config = dict(
    head_dim=32,
    norm_eps=1e-05,
    qk_norm=False,
    attn_scale=0.177,
    bias='none',
    tie_embeddings=False,
    init_std_qkv=0.0296,
    beta1=0.9,
    weight_decay=0.035,
    lr_head=0.00465,
    decay_fraction=0.794,
    decay_shape='pow',
    batch_tokens=16384,
    seq_len=768,
    train_tokens=146100000,
)
MLP neurons of a small language model. Each row is named by its layer, matrix (down: output weights) and neuron, and shows model dimensions 16-143. Each number is 128 + 32 x the weight over its row's rms, rounded and kept within 0 to 255. A neuron's up and down rows have the sign that makes its largest values positive.
After each neuron's rows, "fires before" lists the tokens most often just after its 100 highest values on Wikipedia text that the model never trained on. A number after a token or word is its count.

L5.down200 [ 94 189 161 163 135 157 133  95  94  95 141  90 190 167 119 135  62 146  99 128 165 138  90  80 192 204 149 160 204 119 147  77 134 108 173  90 150 104 128  81 165 112 118 127 119 101 109 107  78 138 162 141 174 136 122  87 149  65 121 122 117 127  91 128 139 103 150 115  75 143 140 150 116 132  99  71 155 137 125  84 156  92 139  98 110 124 167 140  88 156 107 155 123 136 125 115 178 156 134 185 168 127 128 132 134 121 165  66 112 117 136  84 164  77 147 109 120  95 158  93  92 121 106 118 130  94  91 128]
fires before: "ice" 16, "ic" 12, "ed" 11, "ol" 6, "ing" 5, "s" 5

L3.down149 [105 164 128 135  52  75 131 109 129 180 160  94  99 172 168 146 157 164 182 203 192 130 113 131 135 174 164 138 173 118 145  89 106 107 120 173  80 122 148 147 133  96  92 106  91 209 187 140 154  95 107 135 101 143 163 164 124 177 121 116 175 150 138 160  97  98 205 166 173 150  93 133 108 148  64 186 135 117 107  78  86 175 109 124 130  85 113 132 111 131  76 111 160 127  95 179 153 170  87 136 126 130  96 112 128 109 106 119 134 138 105 145 144  96 178 114 161 150 163 130 106 135 135 138 134 138 108 135]
fires before: "0" 39, "." 9, " m" 6, " c" 4, " |" 4

L5.down180 [102 110 120 124 205 130 158 106 116 117  99 103 130 140 145 118 174 126 105 109  56 157 163 111 140  94 174 134 113 172 150 129 210  84 109 179 131 162 153 160 194  91 166 118 104 138 139 103 103  90 175 137 141 125 173 139 117 174 163  79 187 159 180 102 116 150  82 156  80 164 105 128 128  80 172 207 148 147 138 115 140  93 141  57  92 154 124 138 128  71  94 145 138 116  76  73 156 100 133 132 138 131 131 151  84 130 116 100  83 131 117  99 140 140  94 129 170 122 103  92  98  75 110 145 181 135 154 117]
fires before: "ic" 13, "er" 12, "c" 10, "g" 8, "ect" 7, "ican" 6

L4.down55 [ 60 155 111 176 134 141  90 114 152 116 135 133 113 108 124 113 117  52 152 193 116 145  90 125 151 164 120  93 128 167 144  98 119 125 114 129 141 139  87 141 131 149 169 157 100  77 124 125 148  77 176 144 174 163 139 107 178 116  83  65 201 183 118 125 105 139  81 144  58 120 162 161 127 164 130 133 155 124 125 108  91 127 116  92 101 174  91  89  93 134 147 116 132 120 107 153  59 157 140 110 113 158 119  91 205  96 125 112  89 149 124 154 182 131  92 100  98 138 138 138  68  98 150  86 149 123  90 147]
fires before: "ic" 19, "y" 11, "ation" 9, "ational" 8, "is" 8

L13.down41 [ 42 161 123 210  90 172 140  96 175 135 179  99 147 171 133 144 120 124 127 115 105 162 130 166  96 121 158  38 148  93 173 133 207 151 124 154  96 103  56  65 137  96 136 118 177 121  97 127 107 153 196  92  97  48 120 107 106 166 171 142 134 149 149 152 120 135 150 153 158 110 165  97 138 160 166 160 104 104 149  72 129 138 147 153 151 158 125  81 173 132  86 120  86 101 172  82 143 143 117 110 127 100 113 101 139  65 126 102 149 130 143 148  78 133  93 143 125 122  48  98  93 157 119 133 151 108 118 109]
fires before: "y" 22, "al" 20, "es" 9, "an" 5, "ace" 4

L4.down56 [112  97 138 147 156 125 121 106 133 130  86 161  61 157 144 125 161 130  58 114  91 133 150 153 112 131 131 111 159 105 139 101 146 145 142 109 133 155 143 107  97  87 123 116 163 110 185 134 114 139 125 135 212 120  88 116 170 143  97 124 136  86 166 116 172 111 147 153 147 152  90 165 141 145 110 128 180 143 187 124 121 198 151 148 183  93  96 204 152 168 162 156 155 101 145 196  57  73  90 102 127 129 135  62 179 134 167  97 120 104 125 156  56 120 115 107 155 123 128 102  86  87 103 128 106 167 119 133]
fires before: "l" 15, "b" 13, "m" 8, "one" 6, "mer" 6, "ong" 4

L16.down250 [ 89 174 112 194 122 104 135 127 169 127 135 105  78 124 166 160 189 172 177 106 148 125 133  99  95 128 157  91 115 167 117 123 182  88 120 155 128 153 112 118 115 135  91 121 102  79 136 130  85 151 166 139 170  82 109 100 140 121 151 169 164 159 106 162  98 154 133 201 119 112 105  55  60 145 129 136 142  91 126  84  67 173 172 143 180 107 178 109 130 136  97 117 143 126 102  91  90 110 164 103 120  90  87 149 102 165 104 127 120 163 118 138 140 107 134  85 100 164 140 190 118  98 125 144 192  94 153 130]
fires before: "y" 29, "en" 17, "es" 7, "z" 6, "ist" 5

L14.down258 [134 125 168 153 123  75 183 127 128 116 159 140 153  71 116 137 155 150  96 105 157  85  99 147 156 123  85 114 146 175  97 165 139 151 217  89 121  86 128 155 151  78 108 158 108  81 173 152 160 164 132 133 137  62  95  78 173 122 144 122 112 165  91 158  35 163 121  97 125 135 125 123 109 181 111 151 139 139 106 134 117  98 171 102 142  82  80 161  83 155 100 185 188  88 120 182 138 122 151 124 143  91 124 173 167 133  90 106 146 121 134 142 103 103  97 130 107 142 144 168 106 162 155 147 243  96 145 132]
fires before: "ear" 17, "e" 9, "t" 7, "m" 7, "ay" 7, "our" 6

L15.down69 [151 140 174 157 161 142 123  65 139 174 100 167 126 138  92 176 151 104 133 182  97 138 189  93  83 136 140  96 158 150 172 104 165 169 117 125 182 122 144 144 173 132 163 112 125 106 114 102 134 119 174 129 130 141  70 106  95 101 133 159 191  92 154  93 119 102 149 158 137  54  83 233 188  96 151 100 122 112 142 143 123 125 104 136 126 152 132  92 162 125  99 139 168 112 153 128 144 107 172 178 125  89 150 110 154 157 145 182  90 135  41  77 103 124 116 154 142 172 102 161  73 155  48 145 178 143 145 126]
fires before: " that" 19, " to" 10, " a" 8, " from" 7, " the" 6, "ly" 6

L4.down310 [160 144 167 128 130  88 129 123  83 170 154  97 137 128 108 102 116 192 205 151  74 141  72 131 183 120  99  89 162 148 131 116 157 134 126  91 177  76 111  65 176 129 126 130 135  81 166  85 125 132 129 139 183 123 130 108  91 202  92 112 114 163 122 133  80  88 101 147 127  91 142 137 101 172  85 116  82 159 168  92  96 132 148 136 151  48 115 107 109 161 140 145 176 137 130  84 124 123 155 131 193 127 107 148 128 173 126 105 123  70 119 155 114  95 128 113 132  90 153 104 164 143 161 143 131  68  23  53]
fires before: "out" 18, "le" 15, "il" 8, "b" 5, "r" 5

L3.down292 [151 180 181  88 159 150 155 105 183 157  93 132 160 163 217 100 142 127 140  95 152 135 181 182 125 103  89  99 131 142 132 130 155 129  99 135 127 174 136 165  87 111 171 134  83 135  75 175 155 150  89  96  97  58  98 120  96 116 115 143  90 169 174 119 129  88  41 205 174 117 130 109 122 136  88 134 147 112 108 181 135  99 138 175  95 125 166 160 109 129 145 148 109 111 138 101 126 183 115 101 114 166  92 141 181  94 112 118 135 100 134 137 133 112  87 191 136  77 132 134 120 200 114  83 102 107 143 156]
fires before: "p" 13, "ce" 13, "c" 10, "k" 9, "ult" 7, "ear" 7

L8.down169 [114 100 146 151 130 138 123 188 114 168  98 151 126 119 112 145 138  39 164 145 166 167  61 145  99 121  91 121 104 176 121 151  84 187 129 116 194 105 128 189 121 127  95 133 155 115  97 129 108 154 141 156 201 132 130 161 129 131 132  56  36 114 105 125 131  69 151  92 127 107  96 200 143 119 147 128 132 139 162 118 118 123  91 173 109 139 195 102  89 184 138  84 130 119 121 109 173 108  75 153 153 119  87 124 111 104 122 122 138 160 122 113 204  84  34 145 128 112 150 141  90 175 150  73 145  73  94 103]
fires before: "ct" 24, "c" 12, "io" 8, "ail" 6, "y" 5, "pl" 5

L11.down203 [120 157 132 129 136 155 129 127 125 117 148  68 131 137  71 146  71 144  96 124 144 198 110 134 104 132 115 168 134 177 137  93 170 108  93 125  86 138 170  58 128  97 110 142 141 146 144 130  87 155 171  62 104  33  83 196 121  96 149  86 117 165 115 173 121 139  72 133 155 148 134 135 122  76 136 120  67 109 106 130 130 144 112  97 127 149 121  85 141  91 133 143 192 164 132 131 127 135  99 112 135  99 121 121 159 145 153 138 123  58 128 105  90 100 132 112 115 131 112 113 160 108 154 166 161  83 157 139]
fires before: "9" 25, "8" 19, "7" 12, "5" 10, "6" 8, "4" 6

L3.down210 [178 139 118 119 141 130 154  87 132 119 155 122 163 100 119 107 133 157 137  88  59 189 142 164 115  81 106 109 191 139  87 109 162  85 106 149 160 130 145 139  94 165 116 107 179  97 104 153 100 154 138 123  60 142 122 139 140 167 117  88  89 148 158 103 170 120  72  93 115 109 105 188  94 113 112 145 122  98 170  98  52 130 152 112 115  89 108 149 113 192 113 184  85 111 104 166 127 143 117 164 131  90 113 105  88 119 102  80 132  79 162  55  72  96 150 129 149 111 112  93 145 127  94 113 135 103 155 170]
fires before: "." 23, "6" 13, "5" 9, ";" 8, "2" 8

L3.down161 [116  81 122 118 127 121 161  98 111 105 167 137  65 154 167 113 113 150  97 106  70 170 153 110 144 103 110 108 176 175 149 110 179  73 102 128 115 135 187 115 129 120 132  78 130 104 124 143  95 134 105 111 142 136  83 126 181 141 121  85  52 132 146 141 114 124 106 126 136  84 156 167 100 176 148 103 128  56 102 132 110 107 138 161 147 153  96 114 160 160 168 156  57 176 114 153 154 111 130 127 138  95 136  68 112 129 175  99 107  42 161 141  83  92 163 118 164 135  79 112 141 165 163 120 135 102 108 128]
fires before: "7" 15, "9" 15, "6" 12, "3" 11, "8" 10, "0" 9

L12.down186 [168 190  77 115 126 152 141 148 130 131 136 149  91 110 149 180 150 121 138  52 143 145 135  65 130  95 107 143 111 109 127 159 148 135 174 129  83 133 167 119 137 153 188  53  68  89  98 105 154  48 149 131 146 141 193 125 140 109 132 150 127  62 108 120 135 147 122  95 175 160 107  88 111 105 132 165  84 130  81 118 112 134 127 127 179  64 119 183 118  95 122 119 143 142 114 134 158  73 136 111 160  95 108 105 152 127 140 133 147  36 110  81 137 133  83  69 131  29  94 136 122 153 133 148  99  90 109  78]
fires before: " St" 28, "S" 16, "b" 7, "um" 5, " K" 4

L14.down120 [100 132 142 164 166  94 108 134 125 139 113 134 113 113  78  38  77  55 141 127  93  90 191 124 121 177 156 128 119 165 195 112 156 131  77 132 144 169 118 176 128  74 185 153 124  78 167  86 123  88  72 113 137 137 131 106  99  85 160 162 153 138 115 157 108 142  83 146 142 140 147 180 162 118  91  88 159  98 139 128 131 165 110 148 116 179 132 185 139 112 151 168 102  76 135 100 107 129 140 178 127 105  63 137 127 123 124 114 145 111 142  97 138 141  94 165  76 152  77 171 104 126 133 157 128 123 188 179]
fires before: "ic" 38, "y" 10, "ice" 7, "ol" 5

L6.down239 [ 89 188 144 148 126 143 155 123  94 114 142  83 168 139 141 139 155 158 105  98 178 131 190  70 145 158 127  96 175 136 156 127 125 129 128 160 110 102 147  82  82  95  98 165 150 105 157 102  70 133 112 137 171  68 117 117 126 129 133 112  87 148 106  91 133  94 146 132 143 103 117 144 122 188 128 130 179 110 163 113 195  72  69 170 141 154 118 114 113 120 162 113  99 148 125 115  48  98 149 135 158 159 129 130 104 151 165 103  82 174 160  91 111 155 102  72  60 112 171  96 124  90 157 169 142  47 183 109]
fires before: "ed" 14, "s" 13, "er" 11, "ing" 7, "et" 5, "ar" 4

L16.down317 [ 81  96 109 113 134 116 114 144 132 122 104 111  56 108 132 154 146 144 165 163 135 176 164 170 112  92 137 119 101 133 138 159  92  94 163 111 183 100 130 166  93  75 117  86 182 153  61 152 146 166 101 128  54 148 135 128 118 189  75  87 108 157 160  75 103 185 112 145 111  75 116 172 133 169 141 191 110 117 118 138  98 117 127 136 147  75 120  89  96 150 118  72 150  87  56 174 116 118 156 105 134 128 107 174  92 122  50  60  96 110  92 145 170 123 100 130 144 116 159 138 135  81 173 157  96  54 131 108]
fires before: "9" 13, "ity" 10, "c" 9, "y" 8, "id" 8, "if" 8

L3.down71 [150 172 139  85 162 135 111 119 156  73 126 103 150 128 170 134  94 100 164 147 126 171 139  67 121  85 105 104 191 101 132 150 151  75 114 184  98 109 189 180 147 150 151  99 145 108 141 104  94 156 120  64 178 120  89 200 174 141 147  71 149 175 145 135 152 162 133 143 125 154 144 154 153 133 119 116 157  41  98 106 108 109 103 157 111 157  70 120 149 124 102 117 109 122 160 108 116 140 135  99 101 119  89 104  86 111 122 108 140 117 170 143  82 134 145 151 148  99 122  97 136 175  71 143 169  95 106 119]
fires before: "4" 13, "2" 8, "6" 8, "7" 8, "0" 7, "3" 7

L16.down289 [124 122 102 125 112 172 141 130 145 170 130 142 108  67 128  75 178  69  71 103 100 131 172 156 107 127 104 112 134 114 142 100  84 147  66 120 143 154 117 112 132  59 172 131 124 161 145 100 174 143 136 147  98 117  98 124 173 189 176  92 127 119 181 152 136  97 101 150 177 130 133 113 173 158 105 108 170  93 119 109 135 180 155 195 113  66 110 165 127 128 164 138 143 104 182 174 111 129 155 149  96 106 155  46 103  86  97 115  67  86 116 135 162 141 141  86  86 142  81 132 151 195 119 142 121 160 149 122]
fires before: "b" 35, "ong" 12, "ing" 10, "l" 6

L4.down198 [106  91 105 119 122 144 151 152  96 128  67 136 121 170  84 125  90 100 144 138 184 122 122 105 153  51 183 133  92 109 155 148 176 102 124 136 159 176 113 113 177 121 136  98  48 156  98 135  88 141 166 143 151 124 133 160  69 128  86  99 125 108 124  87 119 163 105 189 128 132 109  31 170 143 155 143 184 167 137 139 121 122 187  56  95 127 123 159 152 113  88 133 156  85  85 122 138 176 165 183 178 122 111 133 130 148 171 126  86  74 134 133 113 182  80 153 145 116 108 127 110 147 164 157 133 120 110  74]
fires before: "ust" 20, "ect" 15, "ic" 10, "ec" 6, "er" 5